Weights of a small transformer language model: biases.
MLP neurons of a small language model. Each row is named by its layer, matrix (up: input weights; down: output weights) and neuron, and shows model dimensions 128-255. Each number is 128 + 32 x the weight over its row's rms, rounded and kept within 0 to 255. Numbers have three digits each.
A block is one neuron, or neurons of one layer that tend to fire together. Before each block is what it responds to, as a language model described it from the Wikipedia text at the highest values.

Proper-name boundary tokens. The token closing a proper name or multi-piece word, such as a possessive apostrophe, a semicolon between listed names, "of", or suffixes like -ing, -hed, -ed.
L2.up296:181144193160141152157127116140121093143138087117111101172148161162092118079099150136123080109118118157128184139085161140122132137125143129158127087139130175091103067122116151078174092205131124148130157158047127153164178148112170121152118087119057093097140133085118083086166079131138122148177093153147119136095132055144139114127142123098125140118166086114117113103097107162099132128167
L2.down296:134102105039070061147115137139129101140205106152143110114181146066093129187131175130096098129105207126134131129170113112177124109140113102120162150078121125123064105088157148183150135127061114121134134131139160068158070154099166078155130126182131160121137164150142117157175197129163121074086135130150063119152141151098110135151091099111095076086113091074165108134129131134117134151102
L2.up350:141154132093177098138135136133180094130179131103205110117118157096119138179128086211159157056177120121118101144137100119141149155169089135099103078120072061161171073128126131154110101111084122110099123166116153128143124095114113139097114149168101141057128157072122155128099175132144119120107091163107143074104146120165135165102193092126126170123130136078108166086158073178120187193157
L2.down350:105145167095081152072154136090107171110107158105152059161131130156208096122110190150149164151126147082150188139045138136200149120089123162155133128093134168131151094080157114136168134125148101136094163099129116076111065115102138076136120155096206064112113132160183180112177160153168168141100116138162072131109096120090122132156139103105154173113115165096165136198160179105105100128194
L2.up729:084098146120116125133157096142160188133103143132200164169072089099104143131106116116145103027072065186126119157130153114141075129112055159102216138095076143085131161148063093083125159148155133117138082124178100152151100132075132178084144023130134132114162137180094160182128098147095126113167124154139164106080072129173118155171124142101130141100103131092144165145129088110144143142183
L2.down729:108107141102120105115090149104139118087130100108092134110095165127090135111091156083101080106082099130096138168093123127118146110105197114191131160160036200150078142109158089085165174160128153103098094089171117147147169109140138137192103146046142141137163154112153130141104141132139138149096103179116140140166159178101101087137123117136136111158140186216089124169106114131071073175108
L2.up998:103099189130168083097106117120186169100135144087207123108092176113104080096134106145129120133108141146105121127180082131125160064099119111139120040130122141078118109126142145061137130163105108170091140087139116154145156132124128208142131165114157140164132116129051135152191110098105126158116158111128133094141115136139126165108149136147155123094124157107162135073199125104106139151096
L2.down998:149130133135151174130132142167100180106125177096108087140106099163119074130164141123124127098104149099140160156100094127149154139092195130150114106166100130174134142097130122162092095141139167118161158127140087140162145179081135099145127177105115160109082097130156110124131144131104135088112167122118092109137185071146140147126153136165141114068166176150108168109034117161098109164129

Word-initial "a" token. The token " a" mid-sentence, as the article (while a student, caused a four-day) or as the opening piece of words like applauding, again, after.
L10.up538:212056127195134070137178161091102158143176121110164112122132077132107098138115117126182166065073153114108096113109115136136106131144121108114187099087114157138143150144124079135144069200176120145150154147169129059124138156051142060138132135125092088162108134155178155107160129155181073101083116139119152151095123142163100166172076102177099150199102137109135114104156108105077182130150
L10.down538:079154121167152224122188178122129187103184110114151129154097152117135075164091127116093134144064068133117158155085167093175047119118100134163125167098157126136104141157173065155082100142122151149141161088142113077142055121138093201151208124104099103126076163100134180121080089098127111112130094146127137104178140126196103151146087136111084131149173144140079177118140200142149106151091

Mid-word subword pieces. Word-internal subword fragments, especially "ain" in Ukraine, Saint, Plains, train, against, plus similar pieces like "ore" in Korean, "p" in Philippines.
L2.up101:119115127050104103163172097108122094132119132132114141149111066098095149091134152111104113097124146139164119124156114153141123107172126086103171126141135163111154111161127079129178150099142085113134130110137079117169143137109103116193202104115144105147131102109207107148114150148119135158142118142109141115133072150167118120160113206123084112083144128100181129185150129180156133083155
L2.down101:085190147129123206140155142106119070167105107080156178161149189149113112083135181148182102130079121134127159152112152112086214182177150135162154116101144158137143086086133151110116154120095060119132099096131139148156101065168134152100117103094190120165125116135153128112161158119117128203152123113060109082097089139123026170148146088097049062153131140160161129131097145187102103187189
L2.up423:102125143095142082128114148094109144093107155150128108100107102163098124110109101039120185072154128107110111200144106130166186108147106170154125206096108116130141188099120129160146070078118105105140113092120134164169100177136123083134172184206075083144102161164137134089109143156078156147124113140120100157100147126113133150115131088099062148171188168148148146135096136145183101130194
L2.down423:162156139146092215156160117148126121220068081089151135132110108115121077141147143107188115127198139140171099158104157101108173180119127107128090194090121103125172122128064137130087133114090138152149075078138073169079133145047149137130189144157128120118158153182070168117127109131122138184190105088073152166092110122167097091140064114136133115121172145119107128154155179161084129167137
L2.up433:055181119084187110102148117092093110113153133142176159228164152136125078143120098098116156138145177133156142118113142127138098114188142131117146150112210167125092089139112111138130088135108126182164147119117106112133175112105129129157109147163124085157111107117131034181088128106136179129095080136132170108102112105147097173121127097129132082147158169145144141132149101137141065146094
L2.down433:171123137089075140125106114102150142108100175124132120087164091131162116068099150129136126131107129087122113097125122149072169114108078088163112115049132061201162144144120189101107216110142188131082099097174112173129152145109075139077142137138148167128144113185170149135128063133096123127103127079154086184097123156153093161180086144105085149093109096146103149156156116100147127094099
L2.up906:161123174118132094119176217126139232143157121150132135107126135154179111148116133056122099117149085078177085185115126154138171045111170070122138139141114117137089173093116090139110149210135076100104094137128137219104080147175112103073122180086124072135115122148174146140134145169080134133150110107111154146092175166132168186144136097095144092160133171117098178122112185122153149130113
L2.down906:099201166156155084133074148135155081137156128151127089116099176147078180129194126137146115112128095125121130096147086119130161120137086171087117152097125076045163084103134154158136138130151124181110138200096103073096161108154152129157142082125157147175131142091113165144074096141139148151110154136109163142150073112140051113129146141063133141098124129127125140130184150067133109185172

Word-start fragments and "of". Fires on "of" in set phrases (as a result of, as of, age of), split "Office", and early fragments of split words (A-dmiral, Ag-ain, D-ate).
L2.up315:054098096132096140146131160150051134166145188171139094174146171129125096133127114123060162109101142161121083168080158110130144162104078150132191145148169147131177170160192097066138168147086106072047176108146088187152117126103098115184135157089111107141183210126138146151085149105164068114070123130109184074112141083090144136156094131169118123140144133127141132091103138083148155139087
L2.down315:182161194166140154059183153154111139145117096103136098108121158163149126108117154095155099154081122125098207129091073187201166117134146107154097097117125064137114143154115158089089183161153186162144120185116121104095166135102147149103180130124108139124128158053064124104113185144112166137039079112125133123213136064161123071155088118177152133176090133119108086115088102113157086190095
L2.up319:124127121107095098130121106091094078140177129113142116140134145106132070055088128144090159102138133184122118174140127151137160153154113051120102194090120101123194134164164153121128128128156098132070103145124148106145125128133083131092105127150141089185131139071140190140125154120171190135109153112107094130174097077145110181104126120122061098134142141081143165131142130131161189134091
L2.down319:135121115142138182138132103118097073153075172148145103121089172135181158099136105074155159153117088140097121153128118124143121165123153102159180106120112085146116133123121100069108113143118162132138124118142119117179114122188167121097190118128120117137130153086130157103070087140136129094123137066125102211116107138163144116135112084086069146099102154102167119093093129151133145153128
L2.up789:091105094155114148109140120137121190174158096166134181108125179127117159163063137164112150133214154124067143163086142105101080091138117095172149120069106178110150160102143142139128118150121123079172103150078083090110113101161162165101125127078095150135170162182144166128141132183097103123100104165086168074160077084118120168147101144102198141114171177161115122106132157131140121073162
L2.down789:120203111129107140213114126116088128122143142095147127123108069136162173129100142164085148121141115091144144076115103165153140084134107135103059091083085135161096150198096190171134174107122088172114119172148123139145192109131073107084155127145104160099128114104134181090165114163121143174131070167149156114129100172089111097105114126140124145161146101154163167148129112161093205137131
L2.up887:065118126113152091098139098153103147138125155171106164099134105127144152193155136157158098113154138100160151161168171092102128095148107129119129071100146120175162131170113104083124169081065163098090088119091065113125131178103143093078163048127116108184156103139128159136135088159076087127139105123118156098103162129108109120152119069141190140197109190114094152147103099093129146201164
L2.down887:172181170140110135092182137108172144177104109157089081128085110176182065111078123147168119123142145148153085133105145131114135071107138099117085134146121112155121199065075149150192098134099131142151149167165163204161139096136118112176095090053085176058126145151088157090178145143061081066127103143116134146124137129141115098146112106151126182128163117162120086135169147072121088103169

Month-name word completions. Final word pieces completing a split month name in dates, such as Aug-ust, Apr-il, Mar-ch, Febru-ary; sometimes other word-final pieces like on-ly, ab-out.
L9.up272:075128173026131180098143100128150115172075137139145156115159112121115119154139131099117114165123166179142113152167173145144128108145174069156144124122071115064065146138144078139102184113114084091126118136108096153117093088169141105145131164131154082170105122116161140109150084132175106143142088112194130137076127071086106184135135167141174071123136122127135136097101079159135133106091
L9.down272:140100153100120071086068108122120087170149099079160098144124129155110194128124159184139138113132053080097123121068089171205192112163167084164137114128115125096157080168102190143124124152090183152153151132093133122125177145094163150108123136066131133155081122117136138111099134114206116116167121109067137175116159115175092126095099161059090101132117115157147133149134066093114140144165
L9.up502:091100092145158163176096092203117159187205091158085071102159100122089149109108123174041145147117101166129140155140139117155146141089148096107124135153157128163178128142118150115159091151172111159102175155129073160126133185098184064123191120103077105057114133138118127142100141124178147095136104132174127098095184079119100095127097145141134092124148085163131101118101137199121191108043
L9.down502:141112104081165096124121121108163124147158158096210128102104126064105151136080101128157130087098151118142139128131155151096124113250158141141167185166152080080193079090079099063167143149153120113104134119091153071159105124196103118103110121044175109121166165150113100092172130127120123084160107142142178102110133096155179162105150155125150126078113121135099144096097133041126144142146
L9.up649:160161121125139127096160063136137178118131081132113113089144108136142120126130090162156106206075107170123125069089138141165109106170100099140129100112127115115117091121165095142157126156107136132131094161113210198133110102125136101192155075125145195131094103140134122116143123207082098192113143062171084160094089065176167087153092110114175084182109114152171139072141158146107132049085
L9.down649:146097093176093111113122156121178125130118116113142142137116060110084128136066139074165173131118071130155136164179106072149183148134090117133126162113132174207096126157152175132132185090100148102112115089065127113110144092115127118119159078098145142115131186099150113144094077100121194144120099132091119162132151139084075107168163112061082165133136164174091118162138255117140136186139
L9.up953:166227125110117064150204123112078125156190129145154116110142131107118106163131127161121130190119112174165142145149155085149127095184107070122142114169188050135131161144149082176147048192139086100112138133128084197140142141118163130132158078071131179097129163120145096140092118169136105151110159158137126107166089055100098140142092181130129124181123098142116106127141122123108131110156
L9.down953:156104138097125143150105101140120176049126124126135091164154096083155086166087098117151112193115145105115174162125143089144087118105125153152145091111103122156132154108153086127123125119013085155100101063086161152181146128098185120079118115171098168115129138119170098132159082106156137112123135145163145042103155119138158137139099021093115149131170118121108113098164201123143111151118

Possessive apostrophe. Apostrophe tokens right after a name or noun, mostly possessive 's as in FBI's, Styx's, band's, plus some opening quotes and mid-word fragments.
L10.up631:104107129161086123140119137135102104140126145124145129151155129101108115178120169169016191150153177193098135110117200137136137167155092138163139077170119130098125164088118120127172109154116104192091160082112191124190119118159121118151124137066120142165159162152129092144189156123095106111163158099120167200146119097075135091163171129124151112145119107145079147101086121148140120108094
L10.down631:148113109149171173136147122100173091159075131183197076144075146108105065110113171119165142094090140147164130178127083113128108134217101067108179166108163140154134096121150135120081158155149176061101064119095084179106127119145096134145156155105081155117151044090130156119116136094140072098112117153152143060140110178084186139147172186081119104143136120126133102130089149091142082160122

Possessive apostrophe after names. Apostrophes directly after a proper name or noun, usually possessive before s, as in Britain's, Styx's, the Forbeses'; also a few hyphens or commas joining name parts.
L9.up35:157074122166168111117136087115121124152181093153148130165134162141161136145128158224146095174114058163149187117088111088145085117134140129189155131154141186144036114133137147102090126090135101110092086109138199167103176112209172105124075137084150091185134132094150109114127184089145149116116072101138090160120137089075106087126164098151183094098115152110109106126141047146159160117091
L9.down35:147093102127123168152170136115064087144123113108167153127095091148072120106098096153192145134147127080109103096136159113102167154117236155112098111163150142135186117087102117131101065098124121122129162125088076154134164088145076152115123161154151089142172101101150169150230146097142144100081163133162129155102129071128152230121147177053125118173188153133121157105134060123146122068098
L9.up399:141131143111122123083173077121054131089115129122182097111108120070134160098094131085100094113155174121120109137171172081113148136156182041153159171099143116099116168089087094126096151121089126104163186102161157176111093173135161140159095122132130093128141154192164110127099099134101089102165126130108154108150132106072118080172098161142115071185073133148104121096178146162171106117139
L9.down399:152107079153110154139192150103131108116193085176158076072087158140127149086069167178183092092117154104137098165167173134076171117146108183097174111091137131139134169104157088120150173100175153108079126197093184099118115076121100170093175152176143139116122102077113080125151202139074116088161146134128108133104124134142113153140125093116108112144165127170120162132108082117118084113184
L9.up536:134123146184081061106171079141170160121105089122165123170097099124134107121148061101173100142074194162105165114173210144136215120101148069128155129094090093105153138182086060131129109158114122107119097114100128118176102137122165120101145094127092085121146159103138159092081074116129180142111130068113080122092113103166071109134099133120115149156108145142122104099138125146087140102158
L9.down536:139139151068088171116122141162043114098144129158122124196081114156173119163127102140145124170140092111152149095127136093122095138098113119210102108084157162169151049086159166155119144092109173148078135123104095145132164170121123174117074130138112154154113113157110163142118132128119101126100171104088104131136162130168148126141097139111083160202090155106171157144108171160119104144107
L9.up806:108151193176114103167127097131152113088128202108102127130114149156145123094184130119123150130121104204113105093162134150127144118147170093169116129101115076131183176169077164098193089134149123148144104130149108169152163127117137135131152111132149124140170111095074187147104081121094119100134176124103114164140158099135138118188149133115140094118104139077138113102165070118119175144125
L9.down806:059116095196181180140162127123157106184148086127119106215123160080097125116119146147086045159175113156126106144144163156094128159138105167198086106082132101104094158134109109138084152128140055052138136096111078137134199146124104124158103173053096144118182181145155120142097132158122151112128103116095104159073089093144123157158157135127172118123138139133098161119140050179104157137138

Word-initial "a"/"A" token. The token " a" or " A" at a word start, either the article a or the first piece of a split word like after, aid, Anderson.
L9.up324:169122183095105101142089076147092113114187164119122106164177128093101136154140113179144105032133143167140195158161126180153144133102151115100083104129196125143142144133172106126144121128125133117152054150155135204126101162124125093111149120131105120139150133144103129061120159113098164117243070096105140103102101132133141142158149130127107146134072089095123151117128141130093096139128
L9.down324:102118116127163098126160137096108178148132161137166152110034117091128111152120094118136138145084103137179093118123105150175134148111114148148141089149118123076174074098133108121157089110161069140115088070167155091141124168149114158167126165180098095108180098088111154099205078184101090088110099119083092091081138098141157122139156086165094179152202077128142107090061116152149109186147
L9.up912:198112167140107149149158144197132100075091113195177101129138151147108064106122132075126115145115138121139154127111145122172131141126129167122053035167137120168132152142186106173060125117155159132156137120163106139112120077099104136143112141158115102125132115092123079116116200110113112123113130062082169111129091114198158125158129102044126107095116125134130165056165184103165155157115
L9.down912:116147114178102180152161152110068157155091101091074167144183108128163095082155133153120137068101091108111110127069154200111158130107107131111132117159102130135131156139140115206093101097084162103121157121132159079074151170161101175122120169169151133111097107122123097120124106134081134085125137103110163096119234153150084091133109134168126090159153151128114082091137169094138176173157
L9.up915:151145114148131164111169159155161136131162128131136111161125118048163043163097126142087149183094101156162158089081134107093170139131079163140120174097146123138093145104113116104152122140116073128064145095126107096186128136111175165118125133084145165163118162110156134177119156141123102069151130070143192140142192021153120160144086110098114139172126122106142113153148129120096184111130
L9.down915:135150147164175179132099129090058150125098109140108104158093063147126085102122126098162158126110127200080154162101095131118102127168131102129101175085167163184161130097193153107155065144141122111110077137123169163148105100129182104096140105098159103206041156112214124139164093144148062086112167086096118137139138088169109131139080088103130097085112114115146152115099119153127100128147
L9.up950:115075135181159131186148118146167121116141120138153046114173160115104096121117136161097075108066150164167133127089131143121112089202136105105141175044143148173115114147156080092115144130183133129122163113146127134128095151108094111091143128154106099161143155109106122087119109085104129067139068096059138134162129135191063144223158096171105110127131133140113107135117180118133081153163
L9.down950:139154169152174153153139137139151154125100171214117089123081124130113080133112146126149153155123115147171119117106156111112127203118088096152180117054106080112089066137207143121105138139098091079147177186123109116178085142173105148104156109114124084137104151107068163127156139145155146153148119124114126079133172116146126115255100093098115157179200145131110092109092137092121037140107

Mid-word subword pieces. Second word-piece completing a short word after a one- or two-letter start, especially "ar" in War (World War II), star, car, character, and "ate" in state.
L2.up140:163131091131155159191136136181092116153110117122126122149138134157126144134096150089160160210116102165143140137113165174124113121083131099138157148206161190129118149086131145087161151171117149148174140134124147128123094202153156171116108098123159141145178121069132089123146066161136044066122096141109069144143122108101145151198145116144140146093116148112136174106080154096127083102103
L2.down140:132104100103156212103102077131148183085134171118179122175117114087097180100157131159154134155125152183170169144166199094161137083069150176179128171116116164084109083128147150208134117110166145129121145121176117208142129095071143109151102059092129132151134106131144115142111133107135065145149152109078147102140110085134072120132172137074162062129125110119158090129107114133177121142084
L2.up160:112190153152139127156120128158121099105089115101181116118101147159126159115104190112120135162112125131077105160101121098093077134118116128105105176123140196153101113165112125105093165150102149109089137186159087084119140137077143150107107104115094106124096168169120154157150102177097058059143185162082118142160174066074113153076154116127118111162183124111148114156127094127169138135107
L2.down160:144130147125125162146129160140135147142100182157066188112156105121144103141172135097167143134206087164132107109135120140104120141124150143084109116065159150127132110107150095153135184102087140100164135128175177124122079106126085121176112123092073090091228173117119140179158111086051143103171163151156172133104087098087075107092070132080123110199141169097136107058163177103134149038109
L2.up419:161144059126149114100142087106163126114116166127131195114111091084108047078174165183138122169129125104144123099124173174144133077145077122076095123120114137112126143125128141124113121154114175068139167130130160117133082166142145145154118186184161107132139182095094179124125093150108124098056074132149173139128180110134145160113068168102127114165159146073154136124142148165159103105146
L2.down419:140111120104108118193146137112124103079137202172118101151163111123153169140149097073145138118150157108104088118098105173173103149187120146098125104085078148092149113097120092097176130090115180144099184124088156042169077132120083177131126114081146087068068123169125159138146090073167084175130118134155106128158179115101142129180088139122147125116088150077097154064139147071053139105176
L2.up696:087091180120130055161175152091143152169134110107081082141121123125123155124129160095162115109106107156119161124050127122082120060076082101123154174153128164088138111080117140108127168140141123152162164117102122111168133081116099112053076156130088101075145171130134127123142118193126148107102138071089103137166157132077099197160147079159124140112121143107140104123157224078131123106162
L2.down696:121083128129202121165136070121142125152180087121150170237119091097096122131095159125122187207146104139110175115100143146129082132136078130112096125107112141082172126161151120122081175133075136102160099121196218150092140064117133127152125108164093080136190167095147093138129132074146212121082141118115152115101126129117140141089162100195172142126163114144080105128194113112109078138136

Mid-word piece after initial. Second word piece right after a split-off first letter, mostly "our" in t-our-nament, t-our, C-our-t, j-our-nalist; also c-he-ck, c-ent-ury.
L2.up41:103047128073121119122142155073098176086173083146142146100105105167154090091106104152139092101110121137130152133151089127116138107115153147140143188120138140183148101067182153168141120125096101106165148138135172151083164125148076119152081042187107119135139159136136131197173163129097144135094188106116154160124162109089124173166097126135086102099147056096189164097093163171115103149155
L2.down41:110186116114123086140106184086171150143166099158149099208150084163177136147209145170131174090109119144094062111173098103117094118134151112155115167070101144137094116093177130183092134121151126122152118160093168159059074134116121141174203183029112126124063162140109186091113158105122112098104147108104101068156147136152131119132111104091160040101169090170134179142200164084163103088153
L2.up303:077103124105117181133156088109115081130065199081138113103145124150152113084139152107099166125120164135162115157132129120144106166143098074139083175111137127150146084114105169125041130179128120103145191101139141088149154102136092117104163136185107100218122107170143124145119222114080196102146189143085140143149094117137105136144159137139147162146158152201155109100154151206132144145134
L2.down303:159163118109114137122096106104152075166077125152147128132106145103130098086120168080134180146142033108190144084111086147164045193124091085111164081145095118160167102172100121121118117132168121119119177099065117127115133143175093176106122178142066107158140164162142154134131110119091154126129111102108151160153143145116155143165170145106096136075103118172088127121172182121179167167088
L2.up459:057147127142123113053142133117161123147140123181133167043157152176124101139111153190102143140134128147082116150073141098071129183187152091145177145136099104150110098096138139143100118157115147121143133130089134196095129089123131171114156161095199159172152161168128102148135154141101152105137098148101093202120131153090118115100127112135121065143149167101153134108146151170070131182140
L2.down459:151120137142141163139172111129061104124132121125097130141095137138084081130119122094160072149158122162122101095078126156107187200162118162168179139131109175116031061109169121145106161146110114117132131129044141130099124126184100145076077165155150085158147091113158174107137105145126184101109182147137094134100117147167128157167151096163156149111098135142122113129147143119115149077137
L2.up786:054118108093173139087173110137172095094139139129140164099146111161121149149113162146131090098129092142118152106083197122114148155176091161110124111103045126109131155127178126171144092127116130117112131123190163144118174136123221126101120086090132165115140185125163101072150091157131119118159134144079103117113092097121110058116124098099138120142170092133141177140152103060087091152096
L2.down786:136088102095096056068152094151125144096098142148127083106097107127112093092121106115163091147141088137101148164130143116104106091129137122167111106094143152150127062083192088129146158144091125130160115089140161187127119110126147151134091139100114169144139111195149153111222097150145188189096169157127084147124093101167149158132096147091111145074157072117099176082139098163118092137103